config = dict(
    norm_place='pre',
    norm_eps=1e-06,
    attn_scale=0.177,
    bias='none',
    init_std_o=0.0,
    lr=0.0113,
    grad_clip=1.0,
    schedule='cos',
    batch_tokens=32768,
    steps=7319,
)
MLP neurons of a small language model. Each row is named by its layer, matrix (gate and up: input weights) and neuron, and shows model dimensions 0-191. Each number is 500 + 50 x the weight over its row's rms, rounded and kept within 0 to 999. Numbers have three digits each. A neuron's up and down rows have the sign that makes its largest values positive.
After each neuron's rows, "fires on" lists the tokens most often at its 100 highest values on Wikipedia text that the model never trained on. A number after a token or word is its count.

L8.gate80:433491529543561465472410517516517523429645533459458383532353488442475417414424492493511458544418535549517420529478505442500470464419494530485498511503434547489516547498455446501479539535511451484443407515558546447406498457581506436521580427567433452558551542536490539421527454470514460488627493498522503523539467562477451506418527456507534566530455474471473548456536509456411522595497430470489518487430537506507456449461480449466505526493510497535544590507454534413475485478490501508501381501523523484545456506573541515482551580522502502548603379405459618422453474483472480436
L8.up80:456558476495489449533442473498493448482529592563458436496456427489364453545514486501468446623539545517457582463515498436515608460442485501531548526650442554453525503479560508501513525489446512471432431484456526460470541517490569500535498479512453498578446572463454502521443527443445513587512433496467509490472440604460410531466499519467471478559544537465482510466488511383507492525559491465464387530517534526540363530431498471484467566503428542580494469488455479505409630520478406524441447628520545537449580534533545467468455505528593457524484502467531501416414434417469478477
fires on: ")" 35, "," 30, "—" 4, " (" 4

L8.gate27:491382545482427418535462416504389394468505463557559467569411514542412501416408460549452465542526522529468471489443487475525527500462448498465479494446471446418456455580490504540529540540546486501498493464474437509512455454455392525422400465496419447496516501502556561443560491523444442539466538434526614541534469513461487466578430576544436493477472403434611469486465524565437530455440505504534582486411468535441473521463509587544473485500554508527479514464427550560476624556517530544447438428520527474390561452521530473602493556583533474565499523501491531467528546444536493496
L8.up27:412471531569583526472580480507532459483531540533517483420510528509592443533464442600495504425433545512453503446533413408576445525477456501522474495473471417548443440607391546508420476503506525476565446446443513616574489503501488509563508500533477558509520490555568422616468469567449492536507566438509523461526453545551471463512506461442437488572453448575446466417544482589468413546464441407443480406439503359547488505501497503488493580441442470611466519537528505493513476485557508428439586503414493624464542462489516445511505428509486545455456505484484501550469485507475542478
fires on: "–" 34, ":" 13, " (" 11, "-" 10, "+" 6, "\n" 6

L4.gate114:436439499447558451483464519603507546482473460426500462528465477573545604508517497523564533581509455535545465506462429467499520445514377498508437420486491416551409492462571490444532530569576495517518498505592560563447493513550434444416574571435589516559466511527492426511452538556467528421539415482490507490461403438553476555495575539588588551479492472537542504471468473439480520414474442639507523489496510503508404544533435486549567501455493549447410462431610520513430520454547495424510437486515538481512538425472576529452508519537436595519479533486494551478460489378552533474
L4.up114:515465522465480516478449431511548441544501603588577564505532535441474580515446454491474538550498551481500430481512367542477498425495487523558621499581436447610477503457546463521581418470474520492445449529464428486478383507485609394479560465497534514442479616549515481484462482484472450491472541541475457517408485433518529559416449554472561470402486468450491430412501494409508466465547417493460513492556507507468484527463542550524394504493442451443443453476422478461556497547491498424492444543466579448495508554451481568478535577404489476532447437554446523568504562458410551482
fires on: " can" 17, " ret" 11, " may" 8, " '" 8, " aut" 7, " un" 7

L3.gate135:520540444477468433455490446489550516331586480461438513529389535526526596505462585543528577510498470604575532464543481438434467450574506504457502492436618529458556504505418529554344494483500491502506519511482525476536589511435508484570469507457529451547553508510488532550448515527568453551539541474480566452475503436495564468485402500485463469511450416487487495528525469576462546542530552525462456475475509461510427489468531439497522468491517654588528559513525481578435480534538465479471476510535396496452449588553534552506558399493452557456458565501564409507459504570529576600
L3.up135:508539558431433514458498592506484551457578441455486457513522517530555467477483611580458458497495455524472499543565437501576473503581577573466558485437570496470542521640503455454509482485561442503591452533463525529550550443539510450480482483490502435515575486544561550497463497492460455355589457527483468402521478489493477512575485459565533511463522487531478457485376528515414495492435513465482544494475474466533519486438576424520550586511577441605518509464523509515526457563522413437427624481510503504558457518540613464553567368545576511413468482407570442488495532533530485515
fires on: " two" 25, " three" 16, " ten" 13, " six" 10, " four" 8, " eight" 7

L6.gate128:527477455435457507424562418512455487429454488552533527522495495429512441485479502439515506529509579633540343500508504560502415414469576453365545438587432481487515494561476526499470482512584490517530460486545401593496465439381467414556417498509541495481567545496634483495514490484499469438615458541544537522533537538496530441497530498467506467533568503467405418499610512372429463477466493504479474497431556479497563538548522481510496494641530447410543498474464509432498531439480570545437484544516451494439490499509464573490541524486502408471515498500466510554529442490494470531
L6.up128:492451402415486533478436462445490477465483450531507428483524549579479498469473581485575536491493486552571510528526487449446512372469566460430424557449517463522566493590561387484445488541561578491503595541448486596425442440506507418460384506455540565445439640545513612522415496447479461447553525533469537579548525504445444585447501429469478459527487575441502498579507506454409543496472490486579483503536487415495530583467586511436497557637442508479544504463493506512439501486504522511434533491509438448496525471488504508455452494581420528467451447437505471494522500456422510494
fires on: " |" 99

L8.gate248:488485468404522485471479524414531520509467455526554519511543454439462474409559524521469570551551484587520485395440567436467557416464553545524422531464507463541525456466457462560462525516610529513504558511468506464471367542468479513544537476559498525428462670540568492441607459549524518530519397455433485533467507590412544460532461452475566449480549567479491547418507533457483531533447614483455442533541542520457477493538438551403474470621564588477480555472532565466493591440468473454492462453478446562473451548558547548572556456572489471525521446472492468477549541505460530443
L8.up248:580455439554484574431476497540492549515476508540389473460475570489538547456545570484518574503549501557496488505414460476481607521454511432495514511458462485615664523559573476520480471479563390520446511446439522525447592501475491460511494534551500507483468579456509522525465607513475453484528433521430504464487460526531545483650492495503502485395456495499478538510556597534468437488469468571588474426482443595461519543459503525498498477482573506496489436511456428525456473590508515512453532455596530564485590450430507443482491479450324501457557505463570504489452454414551455454
fires on: "|" 42, " |" 18, "at" 7, "ed" 4

L4.gate85:555390497438585491571444507436536456501523559514521503482548490435496528480478463593399432492487407486524452528522576594507630508541482471486591542446590440515523554428539431519495480508557488499438509519404542447427437479473534541519486489554483479572554578537472409420516502535567554517548540432459474459513447554510518445511507531546499498460575541548451485393566464531516486519519478509510433554517543394476471426443596404448525538383536502540465509528526548566467559467565477433550538417541525461491485584428483474450558413560513419442498406574513511503507468557562487486
L4.up85:407547487568511435458494550494497496533489474539554486431570417525468617573498592498525507564597474543459474447492544475554451483585447537511407497515574553526452491548390492509489498559477545545487432454487462463530490410546446499607450533413407623543489511532475461544439509539499561511580483530560551565490476444538559484519439604482548479477542438484473445593634386466469498523485502504434543534597475459475539516501513537521502470558542520582504493449466582476531497475414509519376479469488518499580528464455590546451532460525480492481468471461412522542503570551595529550
fires on: ")" 24, "%" 10, " 21" 5, "1" 5, "2" 5, " 19" 5

L9.gate53:529522473515493465547480490512507479410450464629440493590489606497445508563491454506514456548504554494462498573432442534510476395471538507425444476431449497475443395492402462462401451480562510547561441461500442512525482432498506497561485502500500475502507502494523607545549452425510559462496564503624441524443514488512528451390513580519535544512488526479427559435509518461469506484527375462547540559469467577489587545439490501466490489486453484503496679478474555409582522604502522429507437527504555476449606495459511524509486521471505475405478512502409521450512506543587383525
L9.up53:558429484474438528543507582492529550472486492619550407528524490492458535449448409551502537507577488514521495526477511536531559486528547519499517476493508372535445511492412536466494594524559535522518442571519373437509492515526428422406420494516579458479581492585436585507434500426450532490466577482455561513430505488504528439432474429532494566447518516436501543634550562469480508512497444508568522482431531549460514574460438463545487527538504562483476514482497535454500602504468479462526513520453558572432590552504505523522555477481660619559579472557421509570499503538425474461
fires on: " |" 26, "=" 17, " (" 15, ":" 4, "sp" 4

L9.gate195:420511557480461502584403486511533527482563436466575366551468501491488425494484512506476512514528477536505445443426636393473497491467548594552469572491470421498464517492488499561445520559560483536521498480547466407485588544545541502542517489388469415477529459415449512430514486439484523460539584543403461426506484482537470533415478465465471447430484530462588547513505436537430462543568534526496440608438519480499542480478554508504525465532490597441476432531482490484400599539517428430509515481595390490495532477509576530543557471453502485565491495588612438503421487547463489537
L9.up195:450570566527478524536497483458448540513478557488476498481602486561601474468472528484575534640484483570575528583475432539472526573403500516527511513523431487439508501619590515599459420488535545611562532514509577534497574546435567496497512551473545464549478441466588518531408537603505507516513547512442520537522483457536537527446500450548442587498495520543524421475507449494536577509483511506530482534522508489484448535490579438422600562521454570523382503461543446502455499494474349517430511542543476522485473478639464492531455504477467547473520512447451500416384478418508535499
fires on: " (" 62, " is" 11, " re" 9

L4.gate78:423533543539453476462568488552489510505556516525472371479442435551488522542476508573577481543559515550535507462511601432552575499524422470537580450524528405489492504613522422478470534532508511612469556566597489518506504535508535447487521480457525505449488451457545510476479524439488637496520422544466569481479380509459484514512460590448529558513461522375614439456526491540593526435449468503457348485430467459515525496584525484516502474537427467528502534455448457460569451434552471447547451505537460456512507566460441498582584492469430508492532402443507555513481416512551539461
L4.up78:518469461558469431490492554502572549428479511553404423578543483510529477469453559540604520531504448481538577465554493501467492415525543512580460535541504552477472513524462506491475471484539502627505419508424578445502574470523449533530446522415480486512458548515444489540500411529516492349446501429508482502598446457397517537489516515486499583497389447498427539469528459461409470462496499490555471375507483423581483459528533529514451567570567483496474586526513514491486470525529390535468525600528488503593533450558459374545510469497424579518431551434440435560486442458571450512
fires on: " is" 36, "\n " 21, " 0" 7, " =" 6, "|" 4

L4.gate23:535557551463470457574485490499479481378526447471568501493555501517462475398626477378582411542585455526511509456582517519468557469485567464562562572558435443392425507517640458436534577622508474543520496553551513482489483563519520541540516497433493420523508583584505518556456480470509508430566486484481485581529495539558571499435493530462494541522534483506513460477571501476539432515481503506526528541454442478498556492532479468502450448489525617515469377507471484589437560399451501562524556489528409451517539586439503489500497543491534413601495524537490400539458491475549492464
L4.up23:657491619471514473521540547511485475504541506408511513552569572426507481449523500533523444429529429546500539449428460445485606413516509431574528529561578484420501416446636525453484575432552498494530499511553505507548578501461524563524521407566524491500488508483565403455491519395446558505427486451510460532551488534546558584446506608410437497524517523522501429424497445517588554526563518611477444508567457467468457594457475506527499517560463620490501495415505525572462557537552477580521530470480486474453455555492475444496469477485484487523457508543487459493560581511465551460
fires on: "e" 20, "es" 15, "on" 7, "s" 6, "ed" 6, "a" 4

L4.gate104:551392384473536479554540470416524403542532597538499482414535521518454449483465541504470512524516470527562559500443537461459488523469492517522477535451443429408469480525449525483568471477452544505544469492490516522547379521529452532484437522526509531612575572524415570475504469574475569476489626428493509487512560538539532405421404492490488454558541475567454493446536543519564610520536493429409499549475529479570556453464413520460445418576515483635538577530513498546496511482484427424511475464477521445452520404567565488471522492506593472595413414500557484523482523490490481545
L4.up104:564391489565533407517490432431484482489446544512487610377591499545497404539431497579513509417454473557556486520496469451432350457477502548521549465439410470561517515534500481452556518453562448485494502346533508465574393427481436568475507535566448479541563533504544456460519533602479530486461577484473512496418560510478452446449456531499533487491477510512519527410452528541505503549565456501499522492516451483518541486483430495476513455523541518562552527608472414590415539498536397462522460487527518577490489443532515530533492570462486508461534521410561469481613551557566548519
fires on: "\n" 44, ":" 7, " females" 5, "nu" 4

L8.gate116:560532436487450535465450476499469539500571590522579515462474533506495463487552514456542512522583519589489644490507425450426545437439557516561495473410459548487409522507510543511499545582504532508507483485461448491458460551463509518455538565587506448636467503492595575446428489433377609524531530511442469474512511437451446481490426470527543483534393615492612504466562502550557592488517495493493532499513535480441480463513552555493556553555499557530492526536553563547436562416464516503504506504594473443525411489512521433629454528487534378546438535511578552522502549464479485486
L8.up116:528517494456534497485417477567486518516572661504559475525522526423521519428454472485542475507506547454433513502519458363438501411436603525500420508547560484441417460484420465522493454496557497532507454514495516456498487497485574476440573495516512488571536521469418596496445551468433512590553547522418488554554531448417536527530410449483486497452556494608537475574439463503488431469495396423525479490448518484447492454517597487505566489536567579448545477520510507556524583509530486453482531513637542503489563521616621469500397456540523512563428511399483526472514521508518446447
fires on: " (" 36, " the" 20, " of" 8

L9.gate235:486415600553583473472459605531584670542570395489496539514469483457465390485434535532527477445511480536477485454462546426472489515445592517467549534496461366560498524516543459544481438498469628514517482505418482566472464564494495488549545500410515508460420470464513431477557452430449421477567505457480530521485550418429461529502460533520543479426508546502499482486569440516486546405458492425453530521547431545478527470441485489478452571522508509563479582496644569570442540507465411524512525489486534454523432569483561502450572488491545542468521557498461462548536566530545549572
L9.up235:511484550503474492497448488588480548475509486465483581484443554397474577480354480503485492501512557529441500460514424427497428476550451517431411526648508547539543474477498420501516544545459445505490518435536501597465434513489438512552495515577463563520573547523521460499545584465504498568432523550503507544417445450553476604555508543559500471486499530563475571564453575476488442458519531418483487433511530581482486552512524598456499407484445550496627531511462555534432528544503519500483448597613472501495477569589616524465528439526539529563511409457403484439478488550523543563
fires on: "ti" 31, " |" 10, " Albums" 9, "si" 7, "avi" 4, " (" 4

L8.gate0:562663586453510507458421456490520466499480500438484443537516531525434423405646471513494453536533556548478496544447579467515519523490566469532444517537374462511564521539501389552544563628571513550526497528506425426479575488548493493592490448523535490522416476493474507517450378517556602408453539478539526577540442562534448487480411579501539495451496508491520546439513568542555510551554573473506482492492560439544562534486493509486424547562479486490486536490522540484474450524522569539509463433564521508432516523462538453550463488459522410544596425481560516418433451469445462498
L8.up0:502530492414505507548476513451480487407477502447508499543562437508481429475516550457520554485584441573531489515538480488455578515423499411531466480479438486547608514422493533577597508492553542451458520488485523516486529495536479445625521511531488460478389509511569443499425480402435538397465389539557529448593509512577463468570512592458502469419577517549542474549424473461566523574561491511500584467549566495544527589518567477497469503489521550510585516532508493490460383446517586550510452438501567520531516620441503519590417498492623434517453484472525433524506448564490428516
fires on: "r" 27, "es" 13, "ed" 6, "ir" 4